Part of a small language model's weights: 6 heads of 32.
MLP neurons of a small language model. Each row is named by its layer, matrix (up: input weights) and neuron, and shows model dimensions 0-191. Each number is 500 + 50 x the weight over its row's rms, rounded and kept within 0 to 999. Numbers have three digits each.
Before each neuron's rows, "fires in" lists the words (lower case) most often at its 100 highest values on Wikipedia text that the model never trained on.

fires in: "in", "at", "win", "party", "men"
L11.up136:595520517566506409508516518449556602559517499468477486464550453519565453462443528574483521443503504486527506449493481548580491479600450519564489569528509500541469525524526510478585467574508534450582512514523549522435529502444504536480529520539405508544429468462541504417458570562576577578545522435514443437576451449511492532581557490444497439459563446452456369462532415475519485542470499414544547453497391536571550523484579530495450396486450590508500544473464510492587383552495549466528527500533567588476447495503485508488479465569390509506461352550458487564395487533494437477

fires in: "her", "what", "boy"
L3.up475:487433384457426479520514496448497574476410579429532465512448499572440550480569559511534477496473523551410505546437435455509464446510438389496498466518444512485568564530436389582459451493462643486491516554521409515522535496416545584580526483491493438557491455538511522465440449468412525586518468466565404466523535513520564468495583528516472490481540479452483565453636503468400548525525419408484494490503558462512625535498581487485522537553526418521525469583491548450455523464507467521510502550544519549510475458489413439545446491587514465530465549592517571523529486466515418470

fires in: "are", "were", "be", "harbor"
L4.up764:516535517517560431505504474588475604441448482381493478483575449494448506536428547376486570495477427467524508382534469628490511608455506447484535404532510484468540518550566459464519531429536475424522429420469509471411535483583540476559513529538443530447461520491466488545470490486419536552490502499654434493531435514430628528549509457483507503474502500524496479574578457464504524476434546579510463545460556440521429551495454415496401566553458574514512532498452508490409466525449460492451460558513523466503511506446414446388565555517443531473510523503522399477546427479507494490

fires in: "early", "long", "old", "village", "continued", "late"
L5.up687:545537487467526466469526497522422552455457502535500434513488603537581474437537465504483461461457515446594463627590466471577638603402421394514501474448503464522458580512492561509495533524418578545522509530492460573404487502463578485482487501536474476489422479569516494489543523532413518524474466485467479552517585485482458533565601475569587422440487545467543520442568406565496493545524566440494551562536455416586442411553481470448563538518524519539467555558373526525488467443467401533507512394522544479496511483499494445484586444507582532461467537505536467501465517525501565463

fires in: "s", "government", "there", "old", "islamabad", "bulgaria"
L5.up605:549468449570470430496510501443613487489420503519470468443526567584541531521454578532448448524493532399444488444568561534463461532565481527592436476500531505520497493453499508493532487485536568501405517512512441499507611469421493539499535479505470521644498536522493422413544463553503442477500528501478394428541528481509474494490645532499472401497602531417530501511510469430507439485491540483451523493523556390499422477502516523588597509458450550554481542519459510535356470448484442486618447449545464521535469565522545437551457510529542454414500522395515502571536597550473533436

fires in: "on", "while", "and", "team", "with"
L15.up727:536474548544523467451513518447383490499477544575528415494446490558504529485480558546531493492518638532470446473538507575512482546551513570496551467458540568526418474509467513565458385463479426525458436525542494455502433434368571565470460513550467446524491469537471454555479440459465466550445476542539491455485430569465448548549433436502507468465530485513499510506557482360534493491535584483613506350565492529589561613491497457456372496532520557544516471502422539540503502521484538497587529480545500504556493488584511468516437531629456504523413432542575514473588496568482505478

fires in: "at", "in"
L21.up396:507405476441494568397321460386574575530455490421478478452441491425458501507497500529488503527599549455476507415516504509554501450549529514522488536503535461535483469474466465417539504562584596566522482485525408541515453422407507508509469564538524533490492494497523550491482490549533479610527475484470426565453558447510490514493456553513414462534428498465502461490462560525423420563455508410494594548533525608438581511450537409502520471549520505484550490459479533487541519510542489545538455500484467474508517473532476525598471505483534504437428437426473584592669450503449589484

fires in: "were", "are", "placed", "zvonimiri"
L6.up302:545523563477516513553544467505536466440484579490585447463564457485508548493481445408492517457512609408390473440564481512491493502611468513486567520562525364452449481503544489566422512493515567483439429481501443545540533497517508467633542473492493519484529506454475477578539466486572442418562515572506404472510423526442553519541535581581510510510426553479488465516554500591552586530495574549435504531442565512420436509487505399469469380492514540499489530425513590432454558480415502504486494511526420445511593417448555536448530560454479510530488507595476442540461516519564559435

fires in: "early", "area", "medalist"
L3.up502:517565501610560510496494427491541447466526469454440535526469483558494491489536439436494411561511575502509517456627556470548457498491417452541513515458556505452534591501571567550490499452470538470438514514479502558514540486423540524519550543440502473464487535646551548386466486462460487486558453457533563425460520570426423536488535478490536420503622605488466437504438485460512512544508559570506474479497621541566501504511476459442491512612479461408543432505558560526508479496378465568461510432465536477487516458510524521452584513461522515451438584522543475412626535417493573553

fires in: "been", "her", "was", "become", "debuted"
L3.up197:557523478400491408539361375585526579408498486469528506429495410453435502509505513590511524462507467522465426494488529534454570586469509478481566512518449426472535519466556465535528488506407552463540477492473523500491556495525519609577511582522457457540444406423480427427473446533495526533512430435534462457493510489523511490463564458456506494462614509520565484552531528485473460452544499569572580565508577550489422595417531384417530493549482394544509535469523433469552517560536514515564480440547524516529457588436503523607533478505516466411498491524560512474510465489603557478

fires in: "at", "philip", "into", "van", "industrial", "soundtrack"
L6.up622:421472504588441458538466431457506501478519559383524564534439451450414449421428543427519492585525571427325487472505437539517516478533545422525483423517459548470499489519527590445540460520488562532541484554502466472592548500404486536541567605516480594524535554540451532527440475416476522529554508513577486503496478510536526492510476473528491443467500503512467508447463448485598502419353633541519489542502416531441434493526475559502568515505573529537510525507479476506473566417498512512549468537493538488468499502519485533585471462493408427542515454515625477637547490458537538507

fires in: "to", "of", "for", "t"
L15.up714:474509581466486545515496498481545418477445542505483581367467480443514448378553382541549392512504582519549511429465489476457496472506412523551540501483486499553501554575453465497543545493517494468544486434520476519509438580515667483496517509459453436410470513465519470462499432467491415579465458530519501594498508507590509490454483606550513464488535416604496624451494463475505463517448587513576507502495455440455511461464461505497488416520538522487525464545592608574499450508460500508534499490548551553521552416387420470490568488557371550525546525540490496415515522493513529559

fires in: "at", "from", "degree", "attended", "of"
L13.up215:487508553424499545517393477371587472605545432396538494516529496507401472528514418423510519546630510556550479518483497490406418489483496421475549539451498460520376456490449519371637499458448489494436557584466487454512522500530550459566511546517511412510614500550476531530528529510488450576452443463470440444537504562525516494543549461543549494392478490467503511480548506534529534516530519473559498558576494559592540464491457509454483489554490461560508522506514513390494512515509542495425531331513480464430512569406547528542530572504506465547515464469470557483507442476547509473

fires in: "as", "name", "called"
L15.up489:517471492487488502510457506404509412436548445526579546509435457525424487588446524543484480534467458486510510463515585582488540561531535456507591516501485513512470431500431494454508396466512488397497501518479494495468436636495529426596611596479514580574534480558437527514463551537491516528430484458458544500540499477468484444461524497453483450519519466526554557434382535468467402478487408562498484572558526487470555539556443470454458460515520550530549531517503488553411491512477526575587487509401556424565690500402448424525527474395502508516587558517533533521532542494497466440

fires in: "years", "l", "season", "year", "opposition", "liga"
L5.up55:549494449498537519449493566463558583492468456517565562582541573616567478562422513516550545489569445468496464516523524551588450513532523491465388499491518457522499524368554532430462506421449447444433512547574489503539495544551465481490534476384527543573462456458495548475602562615578535643488507476514420391505515479441519575486507491481439484494519413456480513545496485490503454487503517437505420487569538454614444563469523517515474466503354519472506503495542546531523419512400525578476505495429509486481509452571453410600492445500538460481587494444462526482524493452534474541

fires in: "is", "are", "s"
L16.up437:442481467502511502425478465582599485561494503549477529476511487474540448432469476524543542394532534604553485549537565444500514429507562452596483522469507465534513496463434431482376536460473529533530478503482426533441559474465550487434521583490466486536394480536445495455508521493481467423358482559527415635466509535502629586503507484509501442561475521466468497497380555529455527522450565518579469529524452488442444388519522439532526498563560481563494593477530560394518544469418433514540516504436486615434549495483505433461522501551559451474581543495423519522530472486580508555

fires in: "some", "many", "several", "one", "someone"
L3.up737:534484422431487485411405459556450620491454493481519493536509467529613522486512475482456546492535588454530456554544431514503561599463415502512534403574521470668497526365436441455459534546544573453559523563504464600541474485401458520535593448464526508456493481419472506598456463569509474481501560530509445470494565495514485533534513532518500454493597549476455568521537483545493488532471530490351525439452555541497430485514472396521446497561546407472479479549499508458496521486437522381543529569526469512535499549430419457541525480443497557499495479483402491545512477440472505485

fires in: "to", "t", "not", "could", "never"
L13.up200:475512565537428502564558438620388482492527527465448547414583499545426551437521407484567462503513460483512483515495415479542508475607424462600474527511454445551470563503419461474475627512591484441559567455475514447443517552477585536418540576569488463404401541513510425480411502618493409532510536476488404450520512489511496582560518468493482518535510537481481529488449503540534550481461423506512561527544467547414537515480588503517453586550513544497568479489488513534499572491505551466531387520569513565490511557465507509433497500469441475484445517505409516510570479590537512593

fires in: "at"
L16.up139:412465533449508541470414460479485572481507502446563492595568454421479481447495519500450459479501523544555492521417563493534489433553516471552551470550465475593590440525623476453549505527484577560512489496442423476520500526491509495434479570483507460548543525502558532553577488580537515608550413555526389452443563502516465493566588571444485497431483481472541486469532472435529449527397533357614452511468429547518485482518413476420428523466449594500541464516537455520478510484575530461547463434588516542459493540467528540473446401548482484369529564460508482579519489496471557443

fires in: "name", "or", "as", "named", "zvonimiri", "ilion"
L11.up716:388454421529520482480528532470516534465562485475486484535513594463455438610410443533515539483548570490500539431445511528466457520564549415431516432483452451628451524465502475502526487519466520504607487491539451483543496551444504379505605585449504496517511455604495458529497494548488470568467569418401460428518489448522505468524512522480520452486503600533459532440616571478539504532517431498365538551469517522517471505407463521535533496548549540579536522450442458538547525511605444550472554396500486349571499448502552574464521487476570513473543555465492441467484513497464498404

fires in: "on", "there", "team", "club", "he", "born"
L6.up767:525448501483506539522430543357341424478526535479498493507536516511606490484505573527539503497498547507466498513522499542564525496488481541424490480466457466581436526514450468496520347518475479498485538477439449449487534505468517503535588452525526532500428428551472612522498477476464446411462408534591544460416438486528600509440522518364505393483515485507553541598492421470477510447520547512554558510535516525519427516439525538533478614534495445584518565407497506535553512528429491438476570587486525517508501511372498488466517625597449484444534521542482486448481576547483460514

fires in: "for", "of", "do", "show"
L11.up204:538494596356512554472537520508600465504548426481513441438487611454513556483554452493490496440515464474524434612494459519359529516517500530490464493516412514568492498494615490466455467483469480502503379492426480486561404472515556521592448500470511458548468460460481527468500493494597459445456521503584435491483486480490490448515531483485522541495563552510515578537579559475531497545559465394501580436510428501472468522504583428523460474610569533519551483533539463466535477473532544467495558521579442456358418389600464480493521499501422500466489431560503521519607557472505426468

fires in: "as", "became", "named", "of"
L8.up318:463564557453471492505546589531552541537485489455487416533572519447415528548511481447507548474454547381493416484565516518491489539591533469593507533509495485492544536567517584521545483496498565541399481484523382450587507481492561489593522579483460539520410473478521504498417436429452483437494551460530556451551442461436483577454495424403470396517499459566470470481584504451535568591470477511526542454479426595470480543512453439598526559417474608470526460445448431512534523523584518475420538572410513431454534493504571405440531519462559451520500483500461465426514507515504561455

fires in: "have", "they", "many", "some", "several", "congress"
L3.up456:506488562508453526478536490465380614549478497418357477533515481553517397502471493563486421515472501409504422476471484465553589557539451508493451485592507475560506529507437562498510426564616542457490502555501432488581480486377491508491481484481489585474439514460490569527418459440434491458568497508560553501512529479507604466523422511493514529534500547473431454511568426483482462522517548457524514513528607589501443621479553548447511531507568448485569474533544463452533452509475546432495418546467471473469588522468399395455480546542520405475470461461469385518535497571545545551

fires in: "are", "has", "is", "teams", "were", "s"
L13.up238:462517560593508412491503449511501458537498432549503488539587581500584428575487476446430569468521503429527385444466541525472472515527550422553478487446449430503535558455536468606454471552468437558547498530482409538511373546574528619552549601482458523453536540414484504544499391480429508509514450512550473553411455486521515537430580567480492528397556468487538475502458580535541469447483534530558480539528427415478427445520486561470474468481573511557511449465479603402445506455445476427474526494564569516513432502434554487485501501548526446548523532464465580486562570489557532478

fires in: "used", "included", "include", "selected", "live", "written"
L5.up310:554574520531523551564375505547557453437519472430544481576426451581611461468502507535524452466573497446477485522506456570429551474503511503592472558482515478545522600480478519508568465460413421433580500457445415468562529543506444478570618516490454522423493526470487541495480444471558518447490618493442485513448552495449470512415479569509430450491440472414431502395530537504487510486411599516584464592440438474490427514520457495478572492486499560568563529542524506560431467461485436531513544512543555500458514470482521440530531485473582488527517490585521536522582517474664501455

fires in: "at", "of"
L17.up32:458476477441435516488560597465521558533500439500495545514465494352487525621528403522525517418486530422398516544554412438537473510511472602474565423514476464572492395485525436477536515480472503527522473486476438559515428500430481565441519499493542497492494511512492378440429543537492486512540560546471554466447513537577487582546502478515527450432553591516498422432444458530524491566530528427448574473457436509549616543506556543556448441634435562524445443492460556529583541462513462497526547526554505522537499417470491491509529510542470567498579451488520535428568382539555455538

fires in: "but", "and", "though", "while", "although"
L15.up195:426407479393442474425532484596463518475546494533535478536471481491481616464482449478533524423467571474465485569444555499474496468481411459578445486473497549543444493518501505528539462469523441497537537496530457462432578447468586481509479481484505441467463536464467405548506427536474461565521563580569554563574487568510515555559510481443554562375590494494559594436611510446524453443442439563549528414546536522568489622438461556508474501536496515484539478559509424500515500486442517577517539456578408515517554450582487456411514498484521421532523466466482463464547588544528405599